From a checkpoint of a small transformer trained on Wikipedia.
Architecture: RMSNorm before each block, no biases in attention or MLP, untied embeddings, normalized queries and keys.
MLP neurons of a small language model. Each row is named by its layer, matrix (gate and up: input weights) and neuron, and shows model dimensions 48-143. Each number is 50 + 12 x the weight over its row's rms, rounded and kept within 0 to 99. A neuron's up and down rows have the sign that makes its largest values positive.
Before each neuron's rows, "fires on" lists the tokens most often at its 100 highest values on Wikipedia text that the model never trained on.

fires on: "u", "ec", "p", "ac", "f", "bu"
L6.gate142:28 52 67 21 65 58 38 54 27 48 43 53 60 40 56 41 39 47 63 62 49 37 41 39 69 65 31 42 64 41 48 45 45 64 57 37 43 40 54 50 58 39 45 74 43 30 52 48 60 48 52 40 39 58 52 36 63 45 56 66 63 51 49 43 44 54 50 25 54 63 44 48 71 39 59 60 69 52 33 69 58 53 65 43 78 40 49 43 63 29 59 32 45 64 59 54
L6.up142:51 45 46 34 63 56 50 46 40 46 57 59 53 51 48 64 50 56 83 47 57 54 49 38 56 53 37 67 62 44 49 38 36 63 46 54 43 32 55 54 54 34 37 61 61 44 48 38 59 59 53 50 45 51 39 60 76 52 59 48 54 50 76 65 49 55 36 29 41 70 53 37 63 30 55 44 52 46 38 56 72 70 26 44 64 40 47 38 45 21 48 44 43 70 46 63

fires on: "ther ", "est ", "new ", "ant ", "able ", "ent "
L2.gate167:48 68 36 26 46 60 59 64 53 52 64 55 41 55 49 48 31 28 32 57 41 51 45 57 37 29 50 60 45 53 62 72 57 58 57 51 70 55 39 48 67 47 32 41 28 39 35 73 41 34 43 48 61 66 75 48 50 42 58 64 49 43 41 33 38 59 53 52 49 50 42 44 49 56 49 35 48 46 48 27 45 46 35 63 47 58 48 54 62 56 55 48 47 27 51 51
L2.up167:32 53 37 24 41 49 41 58 53 58 61 39 45 49 50 47 39 68 39 55 46 64 35 41 45 38 48 63 49 58 70 64 75 54 51 34 64 68 39 40 46 55 56 70 20 40 49 72 35 29 38 58 51 62 57 28 53 34 42 65 38 46 65 50 45 43 51 48 43 50 52 51 71 41 48 60 51 19 42 20 26 46 35 61 47 65 34 64 53 39 51 55 38 50 57 50

fires on: "i", "ing ", "in", "ate ", "our", "u"
L2.gate25:48 40 29 48 57 57 48 42 48 56 41 40 36 49 50 56 45 31 24 40 68 30 44 44 53 66 40 64 47 62 45 42 38 52 38 85 39 49 63 56 62 38 36 59 44 29 48 21 65 26 51 33 55 55 53 44 62 37 28 72 30 53 43 39 33 60 58 49 45 39 61 36 50 43 49 63 38 53 62 50 82 35 46 54 74 56 59 62 58 43 61 29 36 36 47 63
L2.up25:38 53 57 59 60 29 39 58 56 27 31 55 48 36 43 38 42 41 68 40 40 49 53 53 51 39 66 58 34 45 45 42 49 52 54 39 73 48 43 50 45 53 23 49 28 51 37 54 49 38 43 78 37 55 45 68 58 70 39 68 32 69 61 74 41 39 46 70 40 38 69 48 59 41 59 58 57 41 58 62 44 36 56 38 45 35 44 40 53 44 47 54 52 57 51 45

fires on: "played ", "ing ", "i", "oot", "amil"
L2.gate272:58 58 28 59 48 55 53 45 47 44 51 40 54 65 44 43 45 39 18 49 74 45 62 70 44 38 48 59 65 57 26 63 55 55 54 32 52 52 70 54 58 49 39 30 54 35 56 47 37 29 46 55 40 41 53 41 59 39 51 56 47 61 52 68 24 35 46 56 32 42 59 40 58 20 44 62 53 53 55 61 55 45 51 46 55 52 59 38 71 55 77 39 53 48 40 63
L2.up272:87 59 43 27 62 52 64 73 49 65 50 59 42 43 50 60 42 38 43 72 47 36 70 54 48 52 72 44 50 51 44 56 50 46 44 34 48 73 57 32 44 43 53 66 51 44 44 61 48 43 51 28 39 77 47 44 32 60 46 61 50 81 61 56 45 53 55 63 30 55 56 50 41 48 47 62 54 46 51 54 43 52 52 43 26 29 58 58 58 53 28 51 56 42 60 43

fires on: "in", "u", "p", "t", "g"
L3.gate362:48 39 60 40 50 59 42 45 58 45 70 48 66 74 44 38 41 71 35 31 26 56 42 66 51 53 56 25 40 55 58 38 44 35 47 59 51 51 78 63 73 34 60 45 52 46 45 29 49 52 51 42 34 44 48 50 53 35 42 39 47 37 44 54 36 61 56 68 46 45 30 58 34 35 52 57 69 67 43 47 61 61 51 39 71 39 60 44 39 39 68 36 42 38 57 60
L3.up362:49 59 77 38 56 50 51 46 42 58 44 48 72 49 47 44 36 26 59 41 67 50 41 73 56 46 45 64 64 47 59 47 65 58 56 53 58 52 62 31 51 40 66 50 43 43 35 50 39 38 56 62 39 49 31 64 65 50 55 59 18 68 40 45 48 49 50 50 55 26 83 60 34 32 54 53 65 64 28 72 43 60 63 46 63 45 48 49 50 60 69 46 59 37 50 43

fires on: "g", "or", "ic", "om", "s", ","
L6.gate136:33 37 42 72 61 55 54 25 49 62 48 59 54 65 40 42 42 67 56 30 53 33 35 54 54 46 38 38 44 48 20 19 60 66 33 50 33 50 66 43 49 49 43 66 33 26 64 39 54 61 65 42 49 56 46 54 57 36 33 41 42 33 36 41 45 61 57 58 31 29 64 58 42 55 34 50 61 53 46 51 43 49 38 56 70 36 63 48 50 49 54 43 31 55 39 35
L6.up136:50 48 36 41 38 51 36 61 45 46 45 41 51 55 36 55 48 63 69 54 55 32 32 34 49 54 22 53 71 51 43 49 53 38 45 59 70 54 79 67 44 62 57 48 58 40 46 56 50 29 45 36 69 66 16 63 52 55 42 54 40 60 54 52 49 51 41 55 57 71 41 53 39 63 48 77 53 57 49 30 67 41 56 66 33 42 49 40 34 58 33 66 47 62 50 29

fires on: "h", "m", "ce", "de", "ro", "c"
L6.gate12:32 61 50 55 50 41 22 55 54 67 48 38 38 26 45 44 64 42 39 42 38 37 57 46 54 61 52 47 57 41 50 65 41 32 47 54 27 53 45 60 60 54 40 63 45 34 45 65 87 14 60 54 54 57 52 40 30 33 73 27 41 45 55 41 51 47 52 47 49 29 69 55 47 35 52 48 64 40 45 59 73 47 50 59 65 68 34 46 61 43 28 15 49 45 79 57
L6.up12:46 45 46 46 47 24 69 43 51 56 58 37 66 58 49 65 41 38 60 53 50 36 46 48 41 47 48 59 64 56 56 36 61 52 18 42 64 50 41 55 38 45 47 49 54 44 34 39 37 54 57 57 65 50 53 38 59 48 43 59 44 65 46 60 30 45 57 56 40 49 42 44 62 23 58 37 54 41 46 61 50 22 54 65 41 32 45 42 47 48 40 51 38 31 48 78

fires on: "ey", "year", "ow", "att"
L3.gate279:60 54 47 41 65 56 54 32 45 84 54 60 50 64 31 30 40 54 34 64 73 25 52 63 47 68 39 31 20 63 55 61 31 47 56 42 26 29 55 55 55 46 46 74 24 44 58 61 47 43 56 28 50 48 45 55 48 63 26 62 43 40 29 50 43 58 67 51 35 69 55 35 55 41 58 36 36 47 57 51 67 53 49 57 55 41 61 55 67 43 35 53 38 59 56 67
L3.up279:64 47 59 60 33 51 68 49 51 55 67 64 50 48 08 52 52 40 38 63 75 30 64 59 41 38 51 54 45 62 52 51 39 66 56 44 33 42 52 57 72 53 52 56 43 66 52 61 38 59 44 40 60 47 34 64 53 65 31 51 41 60 46 56 61 50 67 57 18 61 38 41 38 67 41 38 47 40 41 62 58 68 24 64 49 32 71 49 51 46 40 67 55 44 22 37

fires on: "ash", "am", "om", "ath", "eb", "or"
L3.gate149:38 59 28 49 51 70 58 45 33 70 55 70 50 59 44 47 52 55 48 54 58 43 67 54 48 55 52 60 49 59 46 44 42 42 49 45 32 52 71 69 50 37 39 66 61 37 56 46 52 60 61 39 73 55 53 62 42 54 48 47 68 35 46 57 44 63 70 72 29 54 61 43 33 45 61 53 46 57 40 50 37 40 36 61 46 32 55 57 51 54 50 30 36 21 54 56
L3.up149:33 47 53 58 70 53 52 50 60 69 28 46 50 49 48 45 40 51 41 41 41 43 43 64 50 29 38 73 59 66 42 56 45 60 44 73 48 42 62 63 56 61 40 27 47 40 51 43 30 55 36 42 55 35 50 68 55 29 48 56 40 28 64 40 60 47 56 46 59 34 39 47 50 51 32 33 48 47 26 51 59 49 37 77 35 38 46 37 39 28 45 34 58 38 57 57

fires on: "c", "in", "un", "h", "m", "an"
L6.gate143:28 46 54 65 73 37 65 43 42 29 19 45 56 48 46 41 67 55 69 49 44 44 45 57 50 49 57 42 71 43 35 38 64 35 43 41 47 59 61 50 65 49 43 45 37 45 50 45 62 35 68 20 30 50 27 57 45 38 49 79 52 61 48 59 51 59 40 54 54 41 64 46 54 49 35 51 50 70 48 60 58 36 61 56 32 60 56 50 52 47 51 20 62 15 84 47
L6.up143:39 47 58 64 47 34 59 42 47 69 56 34 40 40 67 36 50 57 57 55 43 60 65 59 48 35 46 42 42 45 57 49 61 61 32 55 63 55 55 50 44 41 56 54 54 67 25 41 53 53 47 54 26 58 65 45 42 48 57 43 59 44 81 60 38 56 55 38 64 88 40 26 65 41 39 32 36 42 40 44 61 60 55 54 57 37 42 31 76 59 42 44 45 51 42 61

fires on: "other ", "able ", "ant ", "order ", "ent ", "ous "
L2.gate107:21 60 53 40 40 45 39 63 57 45 58 38 38 79 52 47 37 29 65 64 23 51 54 35 49 49 18 31 35 41 45 53 56 37 55 50 73 51 38 48 59 52 53 63 47 56 46 62 63 48 55 49 51 82 51 48 68 48 29 51 48 40 37 51 40 51 45 59 51 48 47 49 32 51 60 67 39 33 60 59 36 28 43 42 46 50 55 47 66 46 70 46 46 54 62 53
L2.up107:43 64 33 50 42 52 63 44 48 45 44 54 49 50 50 53 59 33 63 51 33 52 43 64 54 34 50 57 36 63 56 52 34 58 45 42 43 56 41 24 57 36 47 58 44 45 49 47 57 56 36 35 56 54 60 39 41 33 60 50 36 43 73 47 64 49 62 66 40 59 63 50 45 67 44 47 16 33 57 63 41 38 53 62 45 59 48 58 64 54 47 15 48 64 57 86

fires on: "u", "l", "m", "p", "G"
L6.gate228:59 67 46 43 60 73 28 58 42 42 69 51 59 55 36 44 49 40 55 50 70 45 50 54 43 52 53 55 48 70 33 48 34 37 55 58 45 59 71 51 57 44 55 57 37 36 78 62 42 44 49 69 41 53 49 61 49 41 61 51 70 42 30 40 46 38 61 53 59 60 36 50 50 63 56 59 63 75 43 55 63 49 43 40 71 47 29 52 47 58 53 31 60 61 57 62
L6.up228:40 51 50 48 53 61 41 51 69 40 59 63 70 73 46 52 40 52 54 64 49 47 58 56 50 34 51 58 40 41 15 37 42 55 37 53 37 59 70 50 45 36 51 70 46 42 77 58 26 72 66 60 43 72 50 40 65 35 46 46 45 66 46 43 48 61 61 54 51 66 45 69 42 26 67 36 42 64 41 55 63 61 39 46 60 65 59 52 35 33 66 56 50 65 66 46

fires on: "y", "w", "ur", "ot", "on"
L6.gate266:64 60 53 39 68 40 31 56 26 71 37 51 38 64 58 44 54 37 51 55 32 39 64 54 54 36 40 13 49 57 53 71 29 64 54 35 15 57 27 56 28 21 50 67 50 34 72 35 66 35 43 45 53 79 66 45 42 44 70 57 39 47 59 41 29 42 48 62 64 42 59 60 46 37 46 57 61 45 33 31 69 44 47 56 52 55 36 44 58 48 42 47 27 47 74 56
L6.up266:54 28 63 45 63 74 58 32 50 55 37 48 62 49 38 40 58 53 63 48 52 66 42 54 47 63 50 54 42 54 44 55 45 56 48 62 55 34 56 51 49 27 38 39 48 38 57 43 56 54 64 48 66 66 29 65 63 51 43 34 68 41 43 37 58 54 44 70 59 47 63 53 58 66 46 68 70 44 45 39 29 31 69 51 25 31 56 52 60 42 33 59 69 74 40 39

fires on: "h", "p", "u", "al", "in", "ve"
L3.gate162:47 30 63 38 62 45 40 78 28 49 44 48 63 56 41 24 52 43 36 50 39 29 43 56 75 51 47 39 36 37 49 77 53 49 36 38 56 46 61 39 45 36 35 69 38 62 47 54 57 45 58 39 51 56 55 46 44 42 41 50 59 58 56 58 53 50 56 20 45 50 58 47 54 31 66 49 62 53 37 65 61 33 87 45 41 54 60 70 54 55 40 40 47 52 83 56
L3.up162:54 35 62 34 48 44 60 65 35 46 38 59 65 33 25 53 57 48 58 58 41 42 51 44 64 59 61 47 50 18 72 60 42 58 29 53 60 54 37 29 45 43 48 52 56 72 38 47 42 63 50 52 59 44 46 45 61 67 49 48 61 67 71 55 58 59 40 32 49 56 49 58 57 40 67 36 56 38 45 78 56 44 72 43 42 47 48 69 37 55 40 37 68 60 64 45

fires on: "ur", "on", "h", "Gen", "ot"
L3.gate400:44 55 67 35 46 39 34 63 38 91 53 62 44 59 63 36 43 33 40 67 39 45 50 48 57 46 44 37 49 31 57 57 39 42 38 41 37 47 43 59 41 44 41 54 68 49 47 60 51 56 64 42 17 35 53 24 39 66 59 29 56 56 50 57 52 40 53 29 40 45 48 49 50 56 56 51 56 47 55 22 52 52 56 57 37 41 33 55 46 50 16 65 51 58 60 42
L3.up400:50 47 40 47 65 38 55 44 40 61 19 55 39 75 65 43 44 71 54 54 61 47 46 64 44 43 46 80 54 38 48 42 64 31 27 37 42 44 58 79 57 24 64 54 53 48 58 38 38 46 35 53 68 69 38 56 55 53 30 38 59 45 65 56 57 57 49 41 45 53 56 45 61 49 39 50 33 56 53 47 59 50 60 86 32 49 52 54 52 37 33 52 39 53 51 27